MLP neurons of a small language model. Each row is named by its layer, matrix (gate and up: input weights) and neuron, and shows model dimensions 32-159. Each number is 200 + 20 x the weight over its row's rms, rounded and kept within 0 to 999. A neuron's up and down rows have the sign that makes its largest values positive.
After each neuron's rows, "fires after" lists the tokens most often just before its 100 highest values on Wikipedia text that the model never trained on.

L5.gate96,209,197,170,222,158,210,198,180,203,181,203,204,199,181,245,162,188,182,226,180,214,209,212,183,187,194,183,185,156,215,202,209,208,184,207,198,206,223,186,192,175,208,195,222,245,189,144,191,229,203,226,206,190,193,182,201,171,198,179,197,206,189,204,222,186,214,178,190,192,206,170,169,226,177,178,204,192,172,218,204,217,242,202,184,226,186,243,203,200,197,178,207,176,194,208,206,213,166,212,201,231,179,170,227,211,186,180,213,211,194,206,224,208,223,196,204,191,179,192,173,197,183,220,192,182,183,204,226
L5.up96,178,207,208,195,242,150,197,201,199,197,233,182,195,142,228,227,196,197,200,193,219,193,184,220,197,206,221,194,189,181,228,224,149,208,201,175,191,215,225,191,187,189,221,182,214,235,170,185,201,193,194,189,216,214,200,194,183,219,207,159,247,180,217,190,198,195,198,175,215,200,188,218,219,202,207,188,217,208,200,180,218,207,191,207,230,184,221,173,215,183,183,216,207,157,186,212,212,192,224,206,208,194,182,220,186,253,233,215,198,185,208,179,204,189,222,200,187,183,202,216,203,218,230,166,176,160,230,203
fires after: "-", "is", "y", ".\n\n", " ("

L6.gate383,186,202,209,190,214,198,182,214,164,186,175,223,190,234,203,182,208,200,196,222,173,176,168,183,221,190,215,204,176,159,225,166,186,192,168,194,189,219,165,214,192,211,177,206,183,194,181,197,234,177,203,194,215,200,194,195,196,218,221,201,211,185,186,180,201,205,196,196,187,182,199,171,210,199,215,173,211,188,190,206,185,182,191,233,191,185,215,183,200,186,218,200,236,214,202,216,220,230,206,206,184,197,163,187,208,177,191,226,186,176,201,182,227,221,203,202,222,204,215,179,187,202,209,241,204,220,183,203
L6.up383,207,216,210,198,209,210,239,183,205,181,182,175,223,198,178,210,183,219,176,198,228,235,164,196,220,206,192,181,184,219,181,233,222,211,186,200,191,218,223,202,199,191,186,214,208,180,210,213,228,190,192,215,202,228,228,185,216,202,216,208,211,217,195,171,197,194,202,217,228,177,230,183,188,186,181,208,168,223,205,213,171,185,175,188,196,218,189,216,228,195,222,207,189,173,201,189,180,187,183,214,213,203,191,145,207,235,214,223,164,202,203,179,221,190,211,175,237,211,215,195,203,177,209,221,204,175,201,220
fires after: " J", " H", " D", " h", " M"

L4.gate19,205,216,201,213,252,191,202,212,247,183,186,149,197,213,198,188,187,191,200,207,191,201,213,209,193,204,190,162,205,238,211,227,230,205,194,198,219,179,203,186,193,231,189,206,235,199,165,170,254,186,209,178,210,203,219,196,213,201,196,186,183,200,178,160,241,223,210,210,191,214,199,245,204,210,188,211,228,151,186,226,204,182,210,178,180,212,205,200,174,186,218,172,162,189,203,220,201,220,187,195,207,217,180,201,180,181,142,229,194,200,205,206,195,195,210,193,193,225,196,205,173,202,189,229,214,211,211,229
L4.up19,208,218,231,201,183,220,207,199,203,183,209,185,185,193,189,169,172,166,210,196,185,165,205,212,211,206,241,199,205,227,209,200,179,185,189,199,161,196,170,162,188,159,169,186,181,206,215,199,208,241,191,202,171,180,176,202,233,198,220,224,188,178,209,195,230,185,200,207,178,177,199,218,236,249,153,245,199,184,223,197,239,196,229,186,214,233,203,199,211,218,166,176,192,176,210,215,159,208,200,227,207,238,228,199,247,174,174,202,173,186,242,189,187,176,197,218,202,203,174,213,211,214,197,210,176,160,204,170
fires after: ".\n\n", "==\n", " \"", "===", "==", "\n\n"

L5.gate290,199,202,216,222,175,179,190,205,199,188,206,215,200,195,213,181,183,173,201,219,204,211,212,206,198,227,188,160,210,181,164,217,215,241,172,221,220,210,218,214,218,216,199,203,198,184,199,240,160,203,195,235,191,167,219,196,192,199,214,169,237,211,208,183,222,205,200,214,155,191,158,211,177,187,185,222,215,182,185,164,203,216,179,198,215,219,207,186,198,210,211,206,175,182,176,229,222,181,172,191,220,191,171,187,202,163,208,197,184,194,226,198,180,200,195,192,198,207,240,212,174,188,177,230,208,198,178,203
L5.up290,227,232,178,191,193,197,211,187,169,220,248,215,195,175,224,187,235,189,230,218,220,190,191,175,184,155,188,191,192,194,182,205,206,193,186,206,152,208,218,196,200,203,200,241,208,191,189,239,230,168,197,240,188,211,211,173,212,203,199,205,166,202,195,196,151,220,206,148,208,201,172,201,202,197,169,192,185,153,188,164,198,205,196,178,216,230,197,209,180,204,177,181,209,200,202,222,204,184,196,210,199,200,214,194,221,170,199,216,194,207,180,196,217,230,229,178,205,182,208,205,232,220,212,189,230,209,177,179
fires after: " s", " an", " pro", "os", " S"

L10.gate103,197,225,175,215,190,148,188,195,208,183,196,224,241,140,235,186,230,191,212,183,192,153,213,224,198,168,192,217,221,205,204,212,216,182,203,200,204,207,201,202,173,205,183,230,193,212,174,195,186,218,190,209,198,187,179,166,174,248,211,217,189,182,178,185,197,239,194,186,175,203,189,185,201,162,206,177,255,170,227,188,187,201,213,193,200,229,169,206,217,225,201,224,213,232,178,202,189,178,184,210,233,196,196,200,202,219,208,221,228,219,202,191,225,191,190,199,172,196,196,204,210,221,178,216,218,197,171,181
L10.up103,239,230,170,202,177,193,173,192,196,190,233,236,250,176,193,209,197,198,212,175,204,208,182,196,176,239,230,185,178,210,201,215,172,210,226,210,184,219,212,205,200,189,182,189,240,201,183,192,206,185,187,187,225,157,187,161,188,220,200,209,205,197,206,213,179,207,185,151,179,221,173,194,186,173,223,199,124,191,208,223,228,196,214,238,178,204,194,200,196,219,212,185,204,171,223,180,236,228,192,192,214,213,189,195,189,219,214,214,180,222,212,213,197,214,204,188,231,175,201,189,215,201,223,189,193,227,203,195
fires after: " ", " sub", "b"

L6.gate99,228,232,186,194,214,198,203,198,202,207,240,196,193,218,186,225,191,169,180,205,205,215,234,220,236,208,192,190,189,210,190,220,211,168,221,184,225,163,187,210,181,233,209,189,200,187,171,217,179,199,207,228,225,195,174,178,247,233,220,162,167,192,240,196,223,199,200,169,214,171,176,218,164,193,206,210,202,187,196,167,220,232,186,160,205,199,170,187,235,177,154,223,220,204,188,211,199,205,189,188,164,202,190,170,222,211,174,188,198,205,190,190,153,193,208,216,170,188,176,187,205,233,201,192,211,223,214,192
L6.up99,168,211,159,202,217,189,234,199,180,198,218,185,203,239,176,186,221,182,200,225,180,154,200,186,176,208,207,193,210,184,209,186,188,214,226,186,209,217,208,213,211,177,211,213,207,195,196,199,183,174,215,215,176,185,175,222,244,200,177,167,211,192,202,173,200,166,193,173,195,175,197,226,195,263,218,216,210,178,183,201,246,196,184,203,233,195,201,224,203,173,172,205,199,221,187,186,180,156,172,191,162,209,166,224,236,223,192,198,189,242,209,202,226,189,218,212,198,183,211,205,177,222,215,214,219,218,174,223
fires after: " S", " s", " Y"

L2.gate281,178,195,196,203,189,198,200,183,168,239,213,169,203,204,188,183,190,202,203,194,223,208,193,200,190,175,189,168,226,191,223,220,193,184,197,215,195,195,235,174,208,191,194,176,234,213,180,181,215,203,225,203,197,214,204,200,177,224,198,197,203,172,182,221,198,205,215,188,204,154,188,228,223,204,204,219,202,222,232,214,221,199,206,225,190,212,213,199,223,182,227,233,226,237,201,171,205,154,216,206,211,197,190,179,171,157,198,208,181,183,180,223,208,200,156,227,197,201,199,205,196,191,190,168,180,169,191,210
L2.up281,194,204,190,187,196,186,228,174,188,205,224,183,212,189,215,149,211,191,215,205,227,179,207,207,227,197,204,177,181,235,210,209,181,221,196,190,235,188,200,198,173,185,160,203,197,226,204,219,188,213,186,209,220,217,204,210,184,226,220,203,222,204,155,169,187,192,203,191,198,175,195,209,183,221,161,230,212,201,194,208,196,199,207,169,182,208,198,219,209,180,224,214,225,205,192,176,224,179,178,163,200,217,193,189,188,221,205,216,174,189,197,192,203,193,210,202,185,207,180,193,203,217,217,173,185,153,209,216
fires after: ".\n\n", ".", " also"

L6.gate160,192,201,277,196,202,231,200,187,193,194,212,196,195,206,160,198,164,208,188,205,152,201,192,171,193,181,197,215,221,243,204,195,206,165,181,202,216,218,238,188,200,249,209,199,213,168,208,214,204,182,194,193,165,220,197,181,211,216,207,194,203,185,180,177,167,196,234,216,196,210,203,206,192,202,186,192,187,195,214,213,195,184,224,228,237,186,202,226,213,221,187,218,209,201,197,186,175,179,202,247,197,179,191,184,192,170,213,176,186,206,159,194,233,218,215,164,142,170,217,218,169,191,163,179,186,195,186,183
L6.up160,169,187,227,180,200,204,227,206,190,224,176,226,216,206,179,212,180,208,201,173,218,173,180,230,153,180,210,206,193,210,165,194,228,179,209,231,193,223,210,220,166,222,183,226,214,187,215,196,211,174,231,171,202,223,206,174,188,175,217,222,220,210,190,195,201,178,237,210,216,196,190,189,225,178,176,183,189,201,222,198,169,179,260,213,237,175,186,189,194,209,211,220,197,215,199,185,178,219,181,221,203,201,183,183,175,170,202,220,168,197,198,200,207,229,209,199,259,224,177,224,179,193,191,200,184,204,211,195
fires after: " l", " L", " b", " g", "-", "qu"

L5.gate509,218,188,180,188,175,227,195,185,213,193,208,181,193,213,185,195,198,211,224,189,164,215,214,202,169,220,208,172,169,170,230,220,178,191,195,241,199,202,175,219,201,204,204,202,211,170,238,190,196,220,187,193,197,191,224,216,219,219,204,213,176,173,192,164,199,214,198,206,219,198,187,219,223,190,205,202,180,198,217,168,207,183,206,226,234,191,214,178,186,204,207,169,216,207,205,208,203,182,211,178,186,185,219,240,184,178,209,199,178,167,188,218,218,187,191,195,228,185,191,208,173,219,211,228,198,221,177,187
L5.up509,217,212,228,181,205,228,208,174,174,205,200,188,190,218,176,217,192,197,220,187,205,188,229,207,225,180,185,182,190,181,229,227,208,216,206,179,206,226,178,218,180,236,166,207,196,180,234,188,177,187,163,187,221,205,193,217,220,191,221,201,165,218,196,189,236,178,245,208,208,196,206,199,162,206,208,209,196,223,195,191,200,190,186,194,180,205,187,183,254,205,195,197,221,172,196,165,186,192,201,149,204,173,235,188,204,177,193,229,176,165,191,180,183,168,210,211,227,258,221,202,202,204,208,220,225,175,188,171
fires after: " D", " r", "D", " J", " St"

L13.gate336,181,219,187,202,218,161,212,160,181,209,219,210,187,198,211,178,193,208,211,196,239,225,220,229,216,185,207,179,186,196,176,170,228,186,229,217,172,171,217,191,180,214,208,273,202,230,195,177,198,179,197,223,164,187,210,192,195,233,198,208,226,170,225,184,212,183,220,201,215,177,215,190,224,160,162,210,243,192,198,214,184,210,226,223,201,221,205,229,162,201,192,197,187,227,210,190,225,204,197,185,213,217,228,198,198,176,227,237,224,199,213,223,199,207,176,186,193,219,217,213,207,189,231,186,222,206,207,153
L13.up336,200,177,182,186,195,170,180,174,186,233,238,208,240,232,183,166,212,186,210,206,183,210,182,236,197,199,184,174,215,235,158,209,141,235,216,179,214,191,208,199,234,180,160,209,174,187,236,162,204,193,231,211,216,234,198,204,216,200,253,202,180,200,195,183,213,210,188,215,215,206,181,206,218,192,187,174,191,212,174,215,213,178,196,180,224,165,183,181,215,214,190,168,200,192,240,182,214,215,215,190,188,205,191,193,209,208,219,174,222,207,174,208,197,242,229,228,200,220,222,232,223,182,203,189,195,206,186,176
fires after: " |", " ", ")"

L9.gate106,236,195,217,238,196,183,193,179,183,203,204,232,215,190,184,155,163,176,206,196,153,210,168,210,200,193,202,218,204,187,196,204,200,189,198,227,188,227,211,216,177,195,181,175,194,174,201,207,200,176,196,209,221,206,173,212,221,197,181,177,201,160,202,211,195,171,216,179,204,217,206,181,198,188,196,199,170,216,177,208,172,184,230,159,183,217,218,203,203,213,220,189,198,223,214,190,222,191,207,226,191,160,217,190,192,207,203,198,206,198,193,251,173,219,209,221,189,178,209,189,211,237,190,230,210,184,207,206
L9.up106,199,195,185,206,229,183,196,222,195,210,205,178,219,197,225,183,195,206,195,224,205,202,211,203,213,183,173,156,171,229,211,174,189,186,188,225,247,148,214,212,175,206,213,214,202,187,210,163,219,219,205,241,231,214,177,218,186,214,191,139,178,204,222,208,197,194,196,210,216,182,201,201,171,207,216,240,244,205,171,223,244,211,209,227,190,207,181,200,163,226,206,208,195,201,223,202,184,188,213,204,183,199,217,205,217,241,216,223,231,193,186,199,213,185,222,165,174,204,201,241,214,180,203,200,209,177,198,195
fires after: " g", " Y", " G", " ch", " y", "g"

L6.gate178,210,224,168,229,221,180,165,179,215,227,222,222,181,180,202,229,212,192,205,189,184,190,197,197,211,182,177,182,223,194,200,149,223,192,207,232,185,189,226,214,204,189,192,233,251,188,171,191,191,215,194,164,204,183,209,181,183,183,176,165,191,217,176,191,212,186,197,154,186,196,201,241,183,199,231,186,196,202,180,203,230,214,240,200,172,186,199,220,201,182,217,221,192,247,241,188,233,154,199,220,182,195,182,180,227,209,187,212,190,234,175,221,228,214,237,202,207,202,202,181,170,213,192,202,213,198,206,213
L6.up178,184,153,174,175,227,223,195,201,210,196,217,213,178,140,217,213,229,198,232,163,211,225,221,215,225,213,209,173,234,242,207,202,192,191,198,184,200,184,232,204,199,224,196,217,195,214,212,210,213,197,249,212,191,187,216,217,206,199,190,190,195,233,204,186,193,218,196,177,199,157,197,223,199,181,191,198,192,203,194,209,212,236,194,222,172,181,181,225,158,191,234,222,190,203,164,208,176,197,175,191,203,171,229,166,170,197,200,170,205,192,154,203,187,221,220,205,212,186,224,207,190,218,183,209,184,202,191,229
fires after: " W", " f", " de", " Ass", " F", " ass"

L9.gate197,200,182,193,214,213,166,209,196,200,245,208,223,210,189,162,215,194,207,166,173,237,213,174,188,199,180,214,164,205,174,229,186,214,224,193,194,210,202,205,211,174,174,188,212,218,204,191,207,180,199,198,206,218,228,197,160,205,176,239,234,204,212,206,220,224,196,217,179,169,199,215,193,186,187,224,198,219,192,176,205,213,201,202,154,172,185,186,176,222,214,179,210,207,202,197,176,224,225,189,188,182,217,169,192,202,196,148,167,190,216,181,180,195,222,218,186,182,194,172,217,212,248,227,238,158,138,216,178
L9.up197,191,221,212,215,179,208,189,200,231,194,180,202,186,195,225,223,236,215,192,199,224,184,204,223,201,214,239,190,224,214,239,203,218,224,255,182,181,198,177,184,184,209,174,186,205,188,166,210,208,197,176,196,215,183,182,214,219,175,227,205,190,177,197,213,210,200,192,204,206,205,217,206,248,205,196,203,219,223,241,187,209,185,186,209,190,166,199,196,210,187,223,195,216,175,208,188,186,170,182,190,178,179,209,146,158,227,214,174,195,222,208,204,173,201,189,200,195,200,209,216,223,197,210,181,208,176,193,196
fires after: " P", "s", "ree", " Se", "en"

L3.gate230,177,219,218,190,232,215,180,153,215,230,172,167,180,165,195,216,194,190,201,198,194,215,204,212,152,207,199,192,183,193,202,197,201,216,202,226,200,209,143,173,198,188,208,218,212,182,168,205,193,221,212,196,232,215,207,194,180,195,188,212,164,209,199,202,185,186,218,171,197,151,200,202,192,192,193,214,224,207,199,208,185,206,208,175,192,172,205,172,172,195,177,220,205,208,229,212,197,204,199,198,203,216,184,215,203,153,219,182,183,209,227,178,210,194,217,163,227,225,188,212,190,194,198,219,175,179,185,154
L3.up230,205,174,189,190,220,206,205,220,191,164,208,204,205,153,204,217,176,204,191,205,195,208,191,216,201,203,224,171,168,222,207,176,223,198,180,186,182,226,192,255,166,208,215,218,200,205,199,210,223,199,179,236,223,148,216,186,197,169,196,212,229,202,177,208,169,172,223,162,188,221,186,183,206,196,205,203,212,213,224,194,203,179,202,215,188,184,206,215,225,195,207,186,192,241,212,220,178,222,200,191,181,226,187,207,181,195,217,158,154,204,193,169,193,221,186,190,216,194,193,166,220,164,207,206,181,197,216,183
fires after: " C", " H", " R", "N", " c", "ac"

L5.gate196,170,209,167,222,213,204,189,185,215,178,184,185,215,215,184,191,156,183,210,233,193,172,219,192,189,170,223,182,191,208,191,200,175,196,192,227,247,212,186,167,206,266,220,174,183,203,188,226,176,198,171,218,190,187,238,162,196,194,236,193,201,186,153,208,165,222,201,211,185,206,189,203,234,190,184,199,189,179,202,197,173,180,157,203,187,206,189,198,185,208,205,220,198,211,190,212,168,200,198,190,217,182,218,229,202,197,211,220,201,217,187,179,188,216,166,194,214,251,187,172,194,221,185,192,196,183,183,203
L5.up196,236,205,205,186,180,217,198,221,184,167,191,164,236,223,212,199,174,194,216,226,195,165,215,248,185,201,190,162,223,169,178,205,212,222,182,217,187,230,224,209,165,198,224,172,217,218,200,224,196,168,237,185,216,232,196,206,188,168,215,219,187,186,227,214,185,208,216,167,191,198,214,204,201,220,188,170,192,199,241,213,173,204,204,216,208,178,161,201,206,217,193,215,159,207,190,198,191,191,190,168,226,207,179,204,193,148,184,195,178,201,193,212,241,170,205,179,239,203,174,219,200,190,180,230,189,174,196,157
fires after: " L", " l", "oc", "un", " C", "l"

L2.gate74,199,196,188,185,187,176,220,173,194,171,175,169,178,222,212,184,195,241,197,199,222,170,191,225,226,201,233,204,186,166,198,202,176,180,150,232,195,176,194,171,199,192,229,193,185,211,208,210,202,193,198,187,178,194,209,189,147,193,203,160,170,208,183,189,181,182,211,200,215,188,177,179,202,211,193,205,235,174,190,188,232,176,193,175,194,216,208,198,198,193,147,260,251,204,205,179,195,217,190,234,194,200,195,216,157,208,190,200,225,214,215,222,199,190,184,203,217,176,213,191,183,191,217,188,209,167,174,179
L2.up74,175,194,183,205,208,198,214,205,219,178,185,185,201,233,259,191,228,221,202,185,161,170,209,191,187,196,168,212,173,219,254,200,171,172,202,197,224,199,198,226,211,193,206,153,197,190,198,191,218,204,177,206,190,169,228,203,209,212,192,191,207,217,193,174,223,203,182,224,195,222,181,214,174,219,177,196,187,190,202,200,234,202,188,177,199,164,207,216,226,202,216,210,221,185,196,197,224,189,166,180,218,187,193,190,201,209,195,210,205,214,220,160,198,214,208,179,197,171,179,181,209,168,229,202,211,153,240,238
fires after: ".\n\n", "==", "\n\n", "==\n", "===", "===\n"

L7.gate135,220,165,201,237,231,184,220,162,168,191,209,222,193,227,215,178,171,172,171,151,178,220,167,229,195,179,195,222,207,185,233,221,192,198,261,200,203,171,190,180,188,216,186,234,232,159,209,216,223,166,183,188,185,181,202,213,207,216,196,196,198,183,217,213,217,208,200,207,204,185,212,183,187,232,205,212,233,206,209,170,203,170,218,184,210,223,212,176,197,216,245,245,212,215,226,205,210,204,212,197,197,214,213,200,197,190,199,203,204,227,201,219,181,159,190,220,233,202,262,218,181,158,217,204,211,211,210,177
L7.up135,225,179,194,239,171,192,175,180,188,201,237,213,179,234,199,158,182,171,203,215,166,174,178,191,212,183,195,190,259,194,209,209,157,213,206,183,238,192,193,174,182,200,195,190,204,174,210,231,177,194,209,197,195,202,218,202,207,216,207,188,197,221,174,186,197,188,193,198,163,188,195,226,168,220,164,200,200,186,218,167,188,193,171,163,218,248,174,188,217,176,179,174,159,205,220,212,195,202,161,168,212,207,153,165,209,192,170,218,202,194,172,185,191,191,234,196,220,217,257,205,188,191,233,178,212,213,181,187
fires after: " s", "f", "v", "s", " ", " f"

L2.gate53,200,219,179,178,185,193,188,197,216,165,182,151,202,205,183,217,185,207,215,203,194,203,163,185,174,208,153,176,218,186,215,225,206,195,209,191,204,170,176,221,185,194,210,217,208,196,195,227,184,188,222,205,199,228,222,180,183,186,176,201,211,169,194,211,211,196,208,207,189,221,189,199,181,197,194,225,221,157,191,226,178,142,217,184,216,209,244,195,200,177,203,183,154,240,194,204,169,179,192,190,209,231,222,185,194,226,233,201,252,181,185,203,177,223,236,192,192,201,183,196,206,192,177,240,208,178,218,211
L2.up53,210,179,188,196,226,213,223,198,191,197,190,193,198,180,204,230,176,211,201,206,189,152,194,177,169,240,174,216,189,245,204,198,229,217,241,186,181,156,200,202,228,200,168,224,207,209,227,227,205,185,208,219,207,215,188,204,229,218,221,213,174,216,200,194,258,222,196,191,171,199,204,199,193,233,217,162,187,212,225,188,204,178,230,193,186,236,194,200,196,223,168,179,190,192,161,206,187,186,154,219,213,197,166,215,234,213,218,210,206,191,211,185,197,206,181,200,169,170,166,195,237,179,233,173,214,181,191,184
fires after: " (", "-", " \"", " C", "(", "=="

L19.gate13,236,197,201,209,228,168,196,194,209,186,167,232,171,181,196,163,200,224,155,211,210,150,206,201,177,180,233,206,207,203,242,187,234,215,197,207,192,192,180,178,215,208,209,194,199,207,165,182,199,160,178,230,171,225,172,183,202,206,225,206,213,170,217,215,232,213,178,220,232,200,240,217,200,213,206,224,195,214,180,214,178,175,206,166,224,207,236,203,205,160,215,188,219,222,217,195,193,212,180,221,226,188,222,176,196,187,239,217,241,181,207,198,222,186,216,189,189,191,181,206,191,164,197,179,192,199,212,177
L19.up13,180,194,187,210,175,203,199,230,203,208,218,224,231,185,227,236,207,172,211,203,176,189,198,198,200,188,176,201,211,182,192,228,191,232,210,227,183,219,232,197,238,233,197,215,181,144,178,217,171,254,206,145,201,222,201,182,210,203,198,204,244,172,228,197,184,184,163,199,196,194,207,198,187,188,209,198,231,198,179,176,203,194,182,189,212,149,168,202,199,189,201,221,165,150,200,183,202,187,218,169,187,193,236,210,203,192,214,199,227,200,188,186,270,213,218,211,186,167,198,201,212,185,185,212,211,185,204,192
fires after: "-", " |", ",", "|", ";"

L15.gate479,205,223,227,176,175,196,164,224,163,193,213,184,272,189,183,207,195,174,193,213,210,144,219,228,197,177,156,232,209,221,191,205,195,202,204,207,237,185,210,241,181,206,169,190,209,210,181,215,204,200,196,182,207,200,211,165,210,190,169,211,175,194,176,185,202,192,206,182,179,181,243,214,196,217,229,203,182,191,195,177,195,174,217,206,176,197,198,223,192,151,212,263,211,250,215,201,197,168,180,214,201,197,190,234,216,170,186,208,202,200,175,232,186,219,180,211,181,188,201,194,211,208,190,189,195,206,185,197
L15.up479,216,200,185,201,195,213,192,219,207,191,201,204,200,209,147,171,221,169,213,198,207,172,186,222,192,167,163,235,235,215,192,233,168,203,185,199,232,213,214,212,171,203,192,192,167,202,181,223,201,186,220,154,206,232,242,197,193,175,220,216,211,191,199,208,200,216,181,215,186,194,197,189,215,185,253,184,200,193,192,149,224,183,184,192,209,179,187,200,197,166,249,172,195,188,159,190,172,211,202,212,199,180,197,226,236,194,198,175,207,187,170,203,212,198,216,175,194,201,203,196,192,225,173,214,170,206,222,207
fires after: " de", " le", " Le", " a", " was", " f"

L3.gate315,234,206,182,175,215,198,208,221,192,193,220,171,216,227,256,197,209,200,195,212,210,216,209,188,208,209,182,206,198,185,193,180,196,200,208,210,231,213,150,188,218,172,229,206,197,209,182,238,239,233,179,191,240,181,215,181,212,203,187,229,187,174,141,189,205,200,186,206,207,188,200,189,212,232,208,227,234,187,194,205,237,202,232,179,200,210,206,201,215,170,208,207,215,163,200,187,186,196,186,195,184,215,190,202,207,210,224,192,175,195,213,154,224,217,205,169,225,223,212,174,186,206,225,205,209,191,189,204
L3.up315,191,209,199,199,206,216,233,244,204,185,188,161,171,172,195,176,189,197,175,188,199,210,171,193,189,194,218,166,181,224,181,206,188,185,209,206,221,217,217,190,171,196,225,181,198,214,196,183,204,169,220,222,190,185,242,204,185,171,197,211,170,257,153,219,166,204,199,204,200,204,204,178,242,195,202,220,198,203,175,173,207,163,179,201,173,174,210,217,229,207,202,211,212,202,223,229,206,176,225,210,219,191,183,212,194,227,204,226,180,189,228,199,219,188,215,208,223,217,213,198,184,198,208,218,204,183,205,189
fires after: " H", " cons", " h", "or", " c"

L19.gate232,222,230,199,209,208,170,203,184,222,210,186,217,214,202,187,204,195,171,210,226,194,179,170,201,232,187,193,170,191,190,198,162,216,199,152,185,200,218,164,216,177,138,214,190,181,214,188,164,242,209,234,194,194,200,203,189,220,192,238,221,176,212,192,222,210,193,162,207,202,219,201,211,207,212,180,194,211,195,189,190,146,201,225,159,219,198,192,239,172,199,197,206,214,186,196,154,217,209,202,174,210,209,225,191,189,213,210,189,190,191,183,231,202,189,238,183,216,218,164,205,198,209,210,200,200,206,194,200
L19.up232,202,204,193,166,181,225,188,222,188,190,239,187,176,235,224,198,162,193,177,187,199,205,212,185,199,178,199,201,225,167,197,213,210,222,169,211,163,194,210,200,179,194,208,211,201,197,186,181,181,255,213,218,202,170,206,171,225,197,151,166,193,185,199,193,176,198,195,206,205,197,230,224,176,249,221,228,198,205,207,196,169,181,205,222,237,185,162,216,216,179,186,232,190,197,207,217,192,201,194,229,185,204,198,207,209,174,187,227,202,202,195,218,195,175,190,174,206,159,160,202,190,206,204,174,187,211,220,216
fires after: " |", "|", ";", ".", "\n", "\n\n"

L6.gate310,184,217,187,192,192,183,196,187,150,218,241,199,166,213,174,176,182,191,192,222,180,209,210,180,206,191,205,159,184,184,193,231,194,237,178,222,199,191,214,179,175,171,195,195,189,181,165,195,185,215,178,213,230,190,209,173,221,185,206,191,186,176,189,212,205,195,202,232,179,220,196,186,198,224,224,182,198,196,227,170,208,162,187,203,211,248,205,198,179,213,208,189,177,186,194,205,191,208,163,177,208,206,187,208,248,159,173,194,184,206,185,223,141,222,219,192,206,229,210,192,234,231,217,189,184,232,215,202
L6.up310,182,202,177,217,204,175,211,167,244,186,192,192,197,218,222,189,244,193,211,232,191,193,184,203,191,181,212,188,193,185,176,175,198,220,221,190,210,195,201,219,173,187,170,183,184,197,200,212,220,197,197,222,187,218,193,205,180,179,184,220,194,245,211,185,174,208,155,200,220,204,209,223,174,220,197,212,187,209,156,214,208,225,165,178,197,206,191,219,184,224,189,191,189,205,191,214,200,211,231,227,177,203,186,248,215,198,197,208,221,213,217,209,200,178,196,173,193,204,186,204,190,181,216,210,183,171,191,188
fires after: " G", " s", " S", " C", " g", "y"

L19.gate206,206,178,212,194,220,183,200,154,235,203,214,196,189,217,203,197,209,225,211,228,194,210,174,222,217,170,189,196,141,220,204,216,190,207,205,190,154,189,191,265,173,213,217,163,204,211,194,216,202,204,208,208,172,221,230,192,187,187,185,174,211,192,215,201,208,218,223,250,211,166,184,200,199,200,206,187,251,206,191,158,197,224,173,187,240,170,187,211,193,200,176,235,212,224,198,185,188,156,205,200,208,185,203,216,179,187,201,188,194,188,182,213,241,207,187,179,215,157,206,191,157,205,229,207,204,165,163,198
L19.up206,192,204,180,212,188,218,219,188,190,192,187,179,202,223,220,208,191,207,193,171,203,170,212,247,183,185,161,205,205,171,181,211,170,169,188,203,202,177,188,236,203,194,177,192,143,202,188,172,208,206,218,212,219,208,206,182,207,203,220,196,169,198,204,204,214,226,189,212,191,208,208,198,180,197,213,175,225,207,228,204,191,187,172,237,226,186,222,203,189,217,183,177,229,164,194,209,205,223,162,161,184,213,184,198,190,205,214,187,189,199,193,209,199,238,213,249,193,242,193,212,182,220,180,230,231,185,204,212
fires after: " ", "|", " J", "ill", "–"

L12.gate311,174,199,223,220,228,191,174,211,171,207,220,233,216,179,193,200,196,233,239,213,183,205,223,224,207,168,208,165,210,204,215,223,163,245,208,209,194,180,234,196,177,175,172,194,203,211,170,180,221,199,236,194,219,187,186,215,202,194,218,218,191,188,218,201,219,221,216,185,183,203,230,203,222,229,220,198,216,190,146,198,184,225,204,163,178,186,168,214,186,212,196,219,190,241,209,194,185,203,182,179,180,206,213,201,248,228,173,216,224,207,186,202,195,195,210,208,174,214,197,191,182,213,216,203,160,171,164,155
L12.up311,206,192,218,182,200,209,229,195,197,166,217,243,204,215,168,205,220,203,192,246,243,198,185,177,197,180,203,192,217,212,247,189,221,215,224,192,172,210,216,236,194,182,170,212,206,177,194,200,184,193,210,248,208,205,225,206,206,184,229,199,182,219,195,248,185,230,184,190,189,176,203,212,200,215,195,147,214,204,183,211,220,207,211,210,187,180,180,207,222,231,180,212,215,222,217,190,197,236,178,161,204,169,218,192,267,208,218,202,208,204,214,186,179,214,192,219,196,245,189,208,204,212,185,195,184,180,215,215
fires after: "ad", " P", " Cent", "use", " Co", "en"